MLP neurons of a small language model. Each row is named by its layer, matrix (gate and up: input weights; down: output weights) and neuron, and shows model dimensions 352-447. Each number is 50 + 10 x the weight over its row's rms, rounded and kept within 0 to 99. A neuron's up and down rows have the sign that makes its largest values positive.
After each neuron's rows, "raises" lists the tokens whose logits its output raises most directly, leaving later layers aside.

L7.gate1650:55 43 26 47 41 54 44 28 30 61 48 34 48 67 54 52 59 46 44 64 65 41 55 54 35 54 32 68 60 50 55 51 41 36 43 55 60 52 55 50 38 49 47 47 51 61 49 37 31 54 40 41 25 61 45 55 59 49 61 55 40 41 55 65 52 68 47 53 56 33 53 33 61 47 33 35 56 37 61 47 47 64 49 43 53 33 59 43 53 48 46 30 52 42 44 41
L7.up1650:52 46 47 51 40 54 77 30 43 63 50 46 63 59 47 67 44 46 41 54 57 44 42 41 61 50 46 75 30 46 77 52 27 58 45 64 61 49 41 62 55 57 52 46 50 57 65 35 37 62 44 47 59 59 60 40 47 50 40 49 38 38 56 57 48 48 52 57 41 45 51 35 63 28 44 37 57 62 59 46 50 36 45 43 57 36 43 38 36 40 55 47 43 53 36 50
L7.down1650:61 31 61 40 61 29 71 62 51 50 67 49 47 57 41 44 51 64 44 59 42 60 42 62 54 52 59 37 58 66 45 52 44 48 66 42 23 56 55 50 71 43 57 64 54 53 47 47 51 52 75 62 32 45 68 57 48 34 49 67 46 47 49 50 48 59 37 55 38 48 47 50 48 44 48 55 48 38 49 31 62 46 55 53 41 44 49 47 42 68 54 44 34 49 43 64
raises: "hr", "lew", "atch", "rick", "led"

L6.gate1354:61 46 56 64 55 60 44 34 44 34 33 57 33 46 75 52 60 46 50 56 38 47 48 42 48 29 43 44 56 47 52 49 45 61 51 41 58 48 59 42 45 50 60 67 49 53 57 42 58 44 47 39 49 43 33 58 44 43 64 70 54 37 50 59 42 40 47 46 58 69 55 35 47 40 36 45 49 66 55 42 64 50 57 51 31 46 48 61 74 54 58 40 47 49 43 43
L6.up1354:41 33 71 48 48 42 66 44 40 32 63 51 54 70 46 34 48 44 39 39 48 44 57 21 60 53 47 68 46 53 34 35 54 47 32 48 52 60 53 42 43 64 40 54 64 44 50 55 51 40 55 26 51 66 45 40 35 51 47 56 54 50 34 54 43 47 39 55 54 50 65 52 37 32 48 58 47 44 66 53 56 55 55 58 52 49 56 44 45 32 42 32 47 29 52 37
L6.down1354:28 41 39 58 51 58 36 52 51 67 56 55 48 47 60 41 47 40 52 63 51 39 52 41 43 36 32 44 49 58 66 52 47 62 46 44 62 40 37 63 35 49 41 41 52 70 68 42 68 56 49 50 51 58 39 53 44 29 33 53 50 56 54 55 50 59 42 45 27 54 55 61 71 46 47 35 51 48 47 33 54 48 63 45 41 48 53 73 40 60 47 46 50 47 54 41
raises: "ional", "ion", "ely", "ions", "ion and"

L7.gate1355:56 62 49 54 52 54 40 38 47 46 58 47 42 60 52 37 61 45 42 48 58 39 56 64 46 44 47 52 66 38 55 56 63 42 61 77 32 53 46 26 44 33 52 36 46 69 46 47 58 36 59 49 48 44 53 49 63 52 46 40 48 39 55 43 54 62 41 43 38 57 46 74 42 58 62 50 60 44 55 57 40 53 33 41 73 59 55 40 48 52 38 45 44 51 60 43
L7.up1355:42 55 68 42 27 53 54 45 48 66 49 43 53 50 72 53 61 68 54 55 55 43 53 49 50 65 66 52 33 39 33 31 69 56 60 70 47 40 48 45 50 53 52 46 51 42 38 39 49 41 54 63 39 54 61 62 53 49 58 52 48 56 52 62 49 57 44 58 60 37 61 57 64 43 43 60 51 70 44 54 48 66 39 47 57 46 55 54 46 45 43 30 44 68 38 37
L7.down1355:54 58 48 49 46 47 38 55 49 54 55 49 46 53 40 52 64 61 54 49 54 44 51 39 57 43 44 54 36 52 44 40 63 63 53 56 59 41 59 56 49 56 65 46 40 66 51 56 62 52 60 61 43 33 56 45 58 41 47 50 34 61 40 41 48 66 41 43 46 57 53 67 48 71 52 62 40 62 49 47 66 55 32 57 66 63 59 40 33 54 40 28 29 61 60 47
raises: "airs", "ish", "och", "ague", "oriz"

L7.gate790:33 76 41 62 62 48 37 54 55 40 56 57 55 45 56 40 76 50 39 58 40 59 54 50 48 36 73 49 53 54 52 55 43 46 61 31 38 52 58 43 45 49 59 50 40 63 46 40 65 44 39 45 45 45 52 74 48 49 40 69 47 38 48 38 48 63 50 52 53 58 34 56 72 58 52 58 40 43 36 62 36 64 54 70 36 36 62 52 46 42 46 49 49 42 54 52
L7.up790:29 50 43 68 52 61 36 35 47 56 62 51 61 59 43 46 51 42 42 23 32 55 45 43 57 48 46 62 61 44 62 44 37 51 37 32 51 55 47 51 52 44 61 60 40 55 55 52 52 52 45 49 69 49 45 45 38 55 48 65 60 38 47 19 58 55 70 42 55 59 75 48 57 31 35 25 60 46 47 47 39 61 62 57 38 30 37 56 52 48 47 52 52 51 41 37
L7.down790:67 57 49 39 37 53 44 40 61 54 34 44 54 61 48 48 44 37 43 39 46 32 51 40 60 48 60 51 56 58 49 39 52 53 42 57 59 68 53 48 62 63 45 61 49 46 52 61 45 58 98 71 42 24 42 42 52 54 45 43 35 44 43 52 47 38 69 40 50 47 59 63 55 45 50 54 55 38 50 63 62 57 60 55 38 44 51 56 45 54 44 54 42 50 38 34
raises: "s (", "s have", "s, ", "men", "s "

L6.gate1472:56 42 50 54 22 55 42 77 53 51 40 47 53 33 43 50 54 57 58 50 50 48 60 37 35 40 43 45 55 42 61 51 54 49 29 38 40 49 60 35 39 47 50 51 53 64 37 46 48 50 45 28 31 54 50 64 56 43 49 49 38 61 62 37 37 48 53 41 38 51 36 46 43 64 31 65 48 62 46 65 51 35 66 32 64 34 48 60 64 38 45 54 61 39 36 43
L6.up1472:42 58 45 44 49 25 61 55 48 30 45 55 38 49 58 44 40 57 63 42 56 50 48 46 57 38 50 55 57 32 41 49 45 65 70 43 55 47 40 48 53 37 55 39 30 50 74 31 65 46 61 56 50 46 59 47 64 51 41 45 56 48 65 49 45 66 38 46 41 68 47 70 48 40 32 56 56 57 62 39 49 54 58 47 56 33 56 49 44 60 44 59 66 57 49 44
L6.down1472:44 57 48 64 46 54 46 41 48 50 61 65 33 56 64 61 42 44 56 55 59 55 60 25 43 43 52 45 70 43 48 61 31 74 47 44 50 43 53 52 37 49 39 43 59 60 55 48 34 53 55 49 45 47 40 76 57 46 44 47 42 36 63 46 75 63 66 50 43 54 65 40 48 69 44 49 57 56 50 56 34 40 45 59 45 56 42 49 54 53 41 49 65 64 35 50
raises: "ing of the", "ing of", "ing the", "ed the", "ing and"

L7.gate286:53 42 57 40 53 39 52 52 46 64 34 56 39 36 53 46 55 42 49 49 53 48 46 57 50 39 71 55 69 55 45 61 71 63 30 58 59 49 45 34 52 60 32 49 39 42 61 60 61 65 52 49 43 52 56 59 54 56 42 50 42 52 64 45 42 43 47 58 47 50 46 45 35 49 53 55 52 48 65 60 56 61 35 42 57 52 48 53 51 52 51 57 55 55 49 32
L7.up286:45 58 36 67 50 40 52 50 39 43 45 47 35 56 40 42 43 55 39 53 37 50 39 55 32 48 52 28 42 46 44 45 50 38 36 44 67 55 44 53 56 58 34 47 46 48 68 47 53 33 44 59 40 61 75 53 49 35 55 47 43 36 51 57 52 58 55 63 63 47 33 54 49 34 53 60 36 38 70 44 47 48 41 43 47 38 48 32 52 45 68 62 53 47 46 42
L7.down286:53 58 55 36 41 53 71 57 59 50 52 53 50 48 49 46 57 43 54 59 52 58 42 51 49 40 46 50 38 52 41 62 61 42 66 54 43 50 58 45 42 39 44 60 51 42 42 64 61 65 75 54 43 62 49 50 66 43 46 41 60 53 60 61 51 44 46 59 49 51 49 44 60 56 54 59 52 63 60 53 68 58 50 75 64 56 52 64 36 55 71 71 46 52 51 47
raises: "ia (", "ia | ", "iang", "ian", "ia,"

L6.gate824:43 62 57 62 51 44 50 50 65 56 58 57 36 46 37 39 48 54 57 61 51 63 47 46 56 63 49 60 56 36 57 39 44 41 36 36 45 40 53 58 50 52 50 57 71 62 56 50 47 67 50 48 47 54 40 53 41 38 43 47 59 48 64 35 35 52 43 42 50 60 60 58 67 40 55 49 35 53 46 78 61 41 42 58 49 18 46 57 49 46 52 58 49 54 56 56
L6.up824:43 52 44 66 53 47 52 52 52 49 60 55 55 49 51 40 46 54 48 38 58 51 60 54 44 56 57 56 34 55 48 51 48 58 51 57 67 50 51 38 47 67 53 48 55 48 43 56 36 53 53 59 51 50 59 47 55 27 52 57 60 45 57 52 32 49 42 61 37 42 65 63 53 39 52 28 37 71 58 48 58 52 38 59 41 29 64 51 50 42 48 55 58 57 49 52
L6.down824:58 47 43 45 44 39 44 43 48 32 75 48 43 56 47 50 48 51 45 45 62 45 42 51 56 52 57 56 61 43 55 43 46 45 43 62 57 49 43 60 58 46 40 53 44 43 39 53 65 38 56 48 29 57 59 45 50 48 38 47 48 32 48 65 51 37 29 76 44 46 45 45 65 63 38 52 62 51 53 43 60 36 57 60 53 50 49 33 47 34 54 43 41 47 50 38
raises: " a", " a m", " a s", "ing a", " a b"

L2.gate1431:48 47 54 60 53 38 52 36 48 61 67 49 37 68 52 46 44 58 50 44 46 45 70 64 43 63 68 58 50 50 49 50 44 41 42 60 45 42 40 52 45 51 60 59 53 55 52 44 52 50 51 62 45 53 61 52 47 68 41 36 66 60 64 55 72 61 61 62 51 55 60 52 24 55 56 58 40 47 48 45 49 42 64 49 56 43 38 53 50 48 49 62 43 57 68 57
L2.up1431:50 67 53 51 48 66 53 47 45 67 51 62 47 44 62 46 64 50 54 53 60 56 73 55 54 66 54 51 59 47 44 41 45 52 50 67 44 28 58 59 45 58 60 50 49 47 68 58 62 63 49 62 56 45 39 49 47 69 47 49 52 62 48 54 49 48 62 42 62 45 61 50 40 45 69 53 48 43 48 44 46 33 30 40 55 43 51 50 47 42 43 43 48 39 66 51
L2.down1431:39 68 54 50 53 39 51 39 58 46 48 55 69 67 58 30 56 52 38 34 55 47 42 45 54 59 31 30 44 38 61 50 58 51 32 48 52 70 45 57 59 48 38 62 50 51 49 56 53 44 57 68 48 53 57 39 67 48 58 32 42 31 50 35 46 40 61 39 47 33 51 49 51 49 46 46 66 38 57 47 49 56 36 59 51 58 46 60 60 49 59 42 64 44 54 55
raises: "old", "able", "and", "ider", "able to"

L7.gate177:41 48 56 48 46 45 35 51 59 62 44 43 35 40 58 46 68 50 44 31 41 63 42 35 46 63 42 66 51 51 39 48 23 61 28 67 44 47 60 24 52 46 58 69 66 51 36 47 64 38 58 55 55 42 52 44 51 56 74 67 51 65 50 52 50 54 66 50 67 31 47 41 62 52 35 56 54 46 49 55 45 35 49 38 47 43 49 47 33 54 54 25 57 52 37 48
L7.up177:53 55 62 70 39 53 64 50 48 48 49 28 33 58 45 63 50 56 30 34 46 48 55 50 46 58 60 59 55 54 45 44 28 56 57 26 59 39 39 40 51 60 42 49 65 62 44 38 32 37 46 48 51 56 43 40 54 44 49 43 43 48 55 45 45 45 55 55 48 46 46 46 59 57 66 48 50 49 66 42 62 51 41 40 65 29 35 40 51 56 63 52 49 47 35 60
L7.down177:60 70 40 57 54 37 50 61 66 35 29 48 48 33 52 58 41 59 44 67 65 43 36 37 58 35 49 54 41 48 29 65 50 34 29 51 55 59 67 67 38 31 56 70 44 49 42 47 38 42 68 50 43 59 48 57 44 56 55 59 64 43 39 46 53 43 56 60 49 58 46 51 45 61 42 52 65 49 36 47 34 48 47 46 42 62 36 48 54 52 69 76 44 50 58 34
raises: "s).", "s, including", "s |", "s ", "s)"

L2.gate1452:62 27 56 38 65 41 39 47 55 40 58 55 69 57 51 44 32 46 49 53 32 51 51 38 44 23 35 44 38 43 45 62 58 56 50 53 48 49 67 54 63 56 64 57 55 40 64 63 43 59 48 53 55 47 46 38 35 43 39 56 52 39 67 63 50 39 48 45 46 65 46 49 38 58 43 63 65 53 34 52 52 49 67 51 71 38 60 54 35 41 46 40 65 59 72 70
L2.up1452:63 44 43 57 66 53 48 46 72 46 52 50 51 34 35 43 56 50 46 61 50 32 40 52 45 47 33 59 59 33 23 53 68 48 59 58 45 31 47 53 59 48 61 61 55 45 56 48 33 44 55 54 67 38 48 68 50 43 48 70 61 50 43 55 64 36 45 41 30 61 47 44 45 46 50 63 50 64 66 69 56 59 61 64 45 65 54 66 45 52 34 46 55 57 46 64
L2.down1452:51 48 47 43 56 66 55 51 57 45 42 63 47 55 39 41 51 65 57 58 49 55 59 51 47 49 46 51 45 42 46 57 56 76 56 57 45 43 70 39 65 49 52 52 57 37 69 49 35 58 99 49 51 31 63 57 52 59 44 48 53 48 53 48 54 51 67 59 29 47 44 38 33 41 50 56 50 37 47 52 54 63 60 38 53 50 60 57 36 42 49 38 19 65 57 67
raises: "oot", "ree", "ly", "eat", "emin"

L2.gate977:49 53 45 42 43 50 39 48 66 47 60 46 42 47 47 54 41 64 53 46 52 62 50 55 69 55 49 45 67 37 62 42 51 33 44 54 54 48 50 43 52 59 56 55 48 66 46 43 59 40 50 41 41 56 50 47 58 50 53 60 52 45 51 42 58 52 53 54 49 57 54 54 38 63 50 48 42 47 49 46 50 46 54 76 54 61 49 37 57 49 51 51 63 35 57 41
L2.up977:56 49 46 42 39 40 65 39 35 52 71 49 53 72 47 48 75 36 62 50 61 62 51 55 64 36 46 46 46 36 47 53 44 43 45 55 48 32 56 47 42 56 60 40 58 53 38 54 60 23 52 59 43 42 50 55 45 52 44 57 44 47 44 66 37 48 48 45 53 37 48 51 50 62 35 50 26 48 69 67 47 63 49 31 66 41 60 70 59 59 49 47 37 59 35 60
L2.down977:57 31 54 49 59 36 38 38 69 53 50 62 62 57 42 50 71 56 53 59 50 62 51 48 52 37 57 55 43 44 46 50 44 33 58 52 60 57 64 60 44 50 57 24 59 34 28 48 70 54 31 40 52 46 60 54 61 37 54 49 72 50 56 75 59 60 43 66 51 52 43 47 60 54 39 51 39 43 45 26 62 37 62 56 43 61 50 59 40 67 60 44 54 41 55 40
raises: "s from the", "s", "s, and", "s)", "s, the"

L6.gate509:49 68 32 59 47 46 42 46 55 57 47 64 63 53 38 54 46 46 48 51 52 61 58 43 61 42 59 45 57 54 61 40 56 68 38 53 56 43 43 29 53 36 52 51 72 41 41 63 53 50 51 45 52 68 45 55 49 58 48 43 54 50 50 47 35 67 61 40 65 62 34 53 37 65 45 64 60 58 71 44 48 48 44 50 37 29 43 41 55 45 40 53 50 42 50 43
L6.up509:49 51 67 60 76 48 49 47 61 49 45 59 50 69 72 36 58 62 48 61 39 68 40 47 64 52 64 38 55 56 52 66 44 50 34 63 40 55 37 51 34 50 57 63 63 48 51 47 55 53 43 47 57 73 50 41 46 59 39 55 52 64 52 57 27 65 60 54 41 60 41 50 41 59 64 29 35 61 44 53 54 62 71 38 37 47 38 61 48 61 54 51 61 70 60 65
L6.down509:47 75 41 52 60 37 45 75 55 55 46 43 55 47 40 61 33 61 63 59 62 57 58 46 49 43 35 67 42 47 41 50 38 42 26 50 53 37 43 38 40 48 48 40 48 47 43 49 49 51 46 42 56 43 50 40 63 39 63 59 57 38 46 46 51 48 57 44 58 28 53 49 58 58 63 54 51 49 52 47 50 46 26 62 66 50 52 47 52 57 53 53 53 40 51 45
raises: " of his", " of The", " of her", " of St", " of A"

L6.gate794:51 56 58 67 45 58 44 34 50 46 45 43 43 53 45 57 63 64 37 39 51 62 56 51 38 45 57 55 51 56 58 47 38 39 61 70 56 63 51 45 58 47 55 52 50 58 45 60 37 53 60 65 53 41 63 33 46 47 36 64 57 47 53 48 34 47 56 57 46 35 41 47 42 61 44 60 56 52 40 45 62 44 37 42 66 43 48 39 53 41 46 56 35 44 55 49
L6.up794:52 31 69 36 47 54 59 44 51 55 59 47 48 52 45 55 56 53 47 40 64 39 60 45 57 46 54 51 58 44 61 50 72 46 44 59 59 47 63 53 60 55 50 71 44 74 55 46 47 53 54 59 57 53 47 50 40 36 44 53 47 43 61 60 55 37 62 58 57 73 45 48 61 34 62 50 73 39 48 37 60 59 51 44 53 44 28 62 66 41 45 37 55 55 39 41
L6.down794:59 60 48 64 35 46 41 64 57 52 29 58 47 52 42 48 69 47 65 53 43 37 39 36 55 38 54 48 60 50 48 43 52 61 50 59 45 62 48 42 41 50 50 46 51 63 45 54 52 56 55 67 69 58 62 61 37 65 52 46 43 41 55 60 49 64 49 43 45 57 62 45 49 42 50 40 56 44 56 61 45 52 55 50 57 58 30 34 47 54 52 60 44 40 53 50
raises: "s ===", "s===", "s and", "s, and", "s with"

L7.gate725:47 48 55 54 36 58 62 50 58 51 49 62 40 52 42 64 58 42 59 29 56 40 48 39 50 45 37 43 51 45 59 46 53 46 53 50 54 51 49 51 50 47 67 45 46 32 42 41 47 57 59 55 43 45 43 56 59 41 52 37 49 41 60 59 50 49 34 52 65 61 50 54 44 44 55 53 48 59 51 54 52 59 53 43 42 42 45 78 62 41 48 43 62 50 45 57
L7.up725:55 73 56 69 54 64 54 36 58 36 48 60 34 52 58 43 55 44 54 66 55 59 57 37 49 58 32 44 39 47 54 59 53 39 58 53 49 55 57 29 58 52 60 39 55 61 49 47 43 42 46 66 59 59 41 39 60 41 44 48 54 54 75 59 54 54 46 40 51 38 34 49 45 47 63 63 42 30 44 56 58 54 35 48 47 59 46 51 50 48 47 46 74 47 49 55
L7.down725:58 67 61 52 34 52 44 51 52 49 52 47 56 52 38 46 49 50 26 55 46 34 53 52 16 39 66 39 27 33 28 16 43 38 49 45 50 46 58 60 61 30 46 52 49 59 39 48 47 40 64 51 56 45 55 52 52 47 61 54 48 42 40 53 72 57 54 49 54 43 53 46 58 24 36 45 59 54 64 39 58 43 72 47 65 50 44 48 55 33 57 49 39 43 58 52
raises: "less", "ming", "ling", "m", "f"

L7.gate665:46 50 73 38 51 39 53 49 49 41 55 55 51 45 73 43 41 42 38 57 58 38 44 28 46 60 42 41 52 59 38 72 43 34 58 49 52 43 48 35 56 63 46 41 51 44 42 39 43 53 54 65 55 40 54 39 47 46 49 33 38 55 52 51 27 52 45 52 52 66 43 46 49 48 50 52 42 68 61 09 51 36 41 51 53 40 33 64 56 65 45 42 55 48 56 30
L7.up665:58 48 55 48 38 49 60 45 51 53 47 56 44 57 50 51 66 47 65 64 54 30 52 53 54 48 42 40 52 36 52 50 52 30 61 61 51 56 53 29 61 43 73 46 68 56 56 51 50 45 43 35 57 38 52 42 53 50 55 55 31 50 51 55 41 50 61 60 50 58 69 55 42 56 58 51 41 67 49 50 48 38 45 30 63 64 61 72 64 51 34 48 45 58 36 35
L7.down665:73 50 48 50 50 51 36 32 62 59 38 37 47 56 59 51 41 49 52 51 38 41 51 67 47 60 46 56 55 45 69 49 39 56 54 52 57 36 57 38 53 44 20 39 32 52 43 53 41 68 78 43 45 44 63 52 49 49 43 42 67 54 64 44 50 47 63 43 43 34 54 35 54 58 52 63 34 53 51 64 49 55 54 62 58 57 41 46 64 55 30 72 52 41 40 44
raises: "over", "ph", "-in-chief", "rant", "er of the"

L7.gate33:47 70 42 46 73 33 47 45 43 48 70 40 54 53 59 38 47 35 48 45 52 17 57 52 55 48 53 50 55 31 46 43 62 39 61 71 54 52 55 48 58 48 56 38 32 40 49 58 56 50 55 48 45 54 33 42 50 59 51 49 42 55 34 48 44 59 63 40 40 39 47 43 34 50 40 70 33 54 42 30 39 38 49 48 54 34 47 28 65 54 50 46 45 51 63 52
L7.up33:38 39 43 47 53 47 69 56 56 54 56 51 53 39 52 46 65 53 38 54 42 48 47 62 39 57 53 36 44 53 47 65 48 57 45 49 45 65 52 48 46 53 58 48 39 41 58 52 54 42 47 43 33 43 51 50 47 57 61 48 54 74 45 43 73 50 43 65 66 44 36 40 57 61 48 37 57 30 32 55 50 53 62 54 31 46 50 40 47 36 51 59 60 36 58 43
L7.down33:54 44 52 57 44 53 68 58 47 48 39 59 42 60 66 56 84 52 58 64 36 54 50 45 53 47 47 55 53 65 52 52 46 51 38 62 52 33 33 46 57 57 49 54 42 45 40 50 47 40 33 44 22 75 31 44 61 52 57 52 36 58 40 44 44 63 40 56 32 38 29 45 39 55 41 35 47 39 46 55 47 58 49 45 71 64 41 36 46 56 68 72 28 30 55 53
raises: "on and", "on,", "onic", "on.", "uns"

L7.gate1341:46 47 55 45 48 61 50 55 54 44 67 46 38 53 46 54 46 40 36 52 50 49 51 56 49 64 39 46 53 47 55 65 40 44 43 55 50 51 46 39 40 38 53 36 42 43 57 45 24 46 45 60 42 43 49 40 27 59 44 51 56 55 64 49 58 64 59 52 47 68 57 57 43 59 48 62 41 62 27 57 54 46 47 31 54 50 59 50 45 52 54 44 46 47 49 64
L7.up1341:45 50 39 35 36 47 28 35 48 37 35 55 56 31 40 57 50 42 52 63 58 51 51 45 65 57 36 51 50 45 77 49 47 52 35 35 44 51 41 38 52 47 62 43 56 51 58 57 57 45 54 59 59 47 65 47 62 47 53 40 55 52 46 46 57 77 35 65 20 58 67 51 47 48 64 58 54 41 35 54 48 51 52 40 38 44 48 42 64 54 42 50 50 54 37 49
L7.down1341:57 56 42 48 77 34 43 38 42 44 52 54 53 57 47 57 45 63 39 62 28 60 51 40 53 53 20 51 54 42 53 70 53 25 57 29 43 63 40 46 65 50 51 42 46 45 32 65 40 54 55 53 43 65 77 52 42 47 47 39 61 45 42 60 50 66 60 65 33 53 39 46 54 73 55 56 43 33 52 46 38 60 41 39 41 48 45 67 43 42 53 55 30 63 43 51
raises: "ts", "t.", "t", "ted", "state"

L2.gate432:50 40 54 60 49 59 45 50 45 42 44 49 63 44 42 50 48 46 44 70 43 38 48 36 47 40 40 35 50 62 50 50 81 61 41 59 49 33 46 51 60 59 51 62 55 48 48 42 43 40 61 35 56 40 50 53 54 47 46 55 35 42 61 49 48 39 45 45 33 48 47 57 50 51 38 60 53 64 59 62 57 42 43 66 50 44 44 72 50 41 53 59 56 63 41 47
L2.up432:57 24 51 52 58 49 33 28 67 29 61 63 49 63 60 62 47 43 48 31 55 67 37 34 50 55 38 73 32 61 53 49 44 52 43 56 53 62 45 47 62 42 48 43 59 55 68 54 38 74 47 53 53 62 35 54 60 59 34 44 59 42 64 57 65 43 47 47 38 54 66 60 57 46 40 36 35 57 63 47 58 42 50 43 55 50 45 60 56 50 51 30 63 49 51 57
L2.down432:68 46 53 46 26 37 42 55 51 55 40 58 47 57 42 48 53 36 46 43 45 43 47 37 70 55 45 41 46 59 43 39 40 45 52 41 54 66 54 73 49 56 50 60 51 53 49 49 63 53 60 28 36 44 44 42 55 31 46 50 45 46 59 55 49 48 63 56 40 46 53 41 40 47 58 53 39 40 60 50 55 31 54 46 45 51 36 59 44 35 48 50 32 62 44 51
raises: "aste", "imes", "itle", "rig", "ech"

L7.gate301:42 58 42 54 47 32 45 54 51 54 40 58 31 53 54 59 45 44 40 45 55 49 38 42 43 28 58 48 46 57 44 45 45 50 37 60 64 36 62 46 55 63 53 44 58 57 56 42 51 52 44 57 35 65 48 58 55 64 55 33 56 58 38 44 51 38 55 64 53 58 39 43 27 15 51 60 60 46 53 41 47 37 53 63 44 41 41 46 53 55 53 51 46 49 58 37
L7.up301:37 59 44 56 53 50 46 50 55 41 42 60 31 52 50 56 24 58 54 59 40 52 52 66 52 51 53 42 41 46 34 57 58 46 41 32 47 56 44 56 65 55 28 41 55 52 60 71 69 36 51 59 46 72 47 50 36 40 63 52 52 39 48 39 54 47 56 57 55 48 37 41 37 35 59 49 72 52 58 65 63 45 33 57 45 39 52 40 49 60 41 49 44 43 49 46
L7.down301:42 57 25 41 47 48 49 44 71 38 47 34 48 29 55 50 46 54 37 48 54 40 52 55 39 57 38 46 52 56 41 64 58 48 53 44 56 35 54 67 35 36 39 37 43 47 47 47 59 48 70 58 41 51 61 59 46 53 57 62 46 82 51 48 55 45 49 63 39 51 43 44 49 45 57 40 56 49 67 57 35 44 30 53 59 61 50 55 51 73 48 46 49 58 51 54
raises: "i", "ue", "i ", "i,", "i ("

L6.gate1130:47 53 53 43 47 54 55 47 44 46 49 52 52 41 50 52 55 52 44 45 72 55 49 52 78 46 34 64 49 50 61 52 42 44 55 50 44 43 47 61 64 52 53 54 67 64 38 65 28 63 24 68 40 56 56 36 32 46 27 39 46 45 63 40 36 39 55 48 43 44 47 57 54 41 57 67 41 44 55 56 36 46 60 50 68 53 62 50 35 56 63 41 72 52 49 38
L6.up1130:55 49 56 52 28 42 55 42 57 46 62 52 44 40 51 52 60 56 54 46 53 51 46 46 56 32 47 55 40 51 56 53 36 41 46 58 38 37 22 46 22 41 46 57 41 64 42 53 58 41 49 59 56 45 29 48 57 35 58 45 38 46 45 42 58 47 50 49 60 53 46 53 56 33 70 53 46 39 35 57 58 41 56 43 57 56 48 43 34 45 42 38 61 62 53 55
L6.down1130:50 43 56 66 53 38 45 58 38 48 48 58 46 60 40 47 58 54 57 60 64 54 59 60 47 44 63 53 43 34 49 62 57 25 45 60 25 40 39 55 55 68 41 55 20 47 52 64 70 46 36 37 44 59 50 41 46 48 63 45 38 47 50 58 62 47 70 47 55 53 49 58 52 56 33 51 50 34 44 53 54 57 58 48 55 67 50 54 46 51 62 42 59 44 68 57
raises: "ton", "ok", "arch", "arc", "ang"

L6.gate1695:60 52 53 51 28 40 32 49 52 64 45 45 61 48 57 53 58 41 50 51 64 52 44 57 51 53 38 62 70 52 55 46 47 43 39 59 45 47 53 47 39 55 52 32 41 26 41 45 36 44 45 74 52 57 27 53 38 51 46 59 44 51 49 64 64 74 40 56 52 41 51 43 53 57 29 49 39 49 43 31 55 54 59 40 39 43 58 58 56 60 62 42 50 55 52 26
L6.up1695:48 41 61 62 47 43 49 56 45 39 54 58 34 59 46 59 52 44 53 57 55 52 59 68 61 53 44 61 48 60 47 47 41 30 48 51 67 44 46 54 45 54 62 49 47 40 53 49 77 63 59 63 52 56 55 32 32 56 43 71 53 33 53 44 43 49 54 36 58 53 36 29 65 46 44 50 38 56 35 45 56 54 55 52 55 56 72 52 54 64 52 48 50 52 54 38
L6.down1695:40 49 52 73 55 45 50 49 28 60 48 51 62 59 37 50 44 57 41 61 41 49 53 43 48 50 29 45 54 39 44 58 60 45 58 50 53 55 38 43 47 43 48 53 46 51 60 54 46 28 35 51 61 63 70 50 66 38 53 41 58 40 33 49 45 44 48 51 30 41 32 48 51 46 51 48 46 47 69 40 75 54 62 45 35 47 45 64 51 66 58 60 59 62 35 44
raises: "e and", "ean", "e", "e |", "e "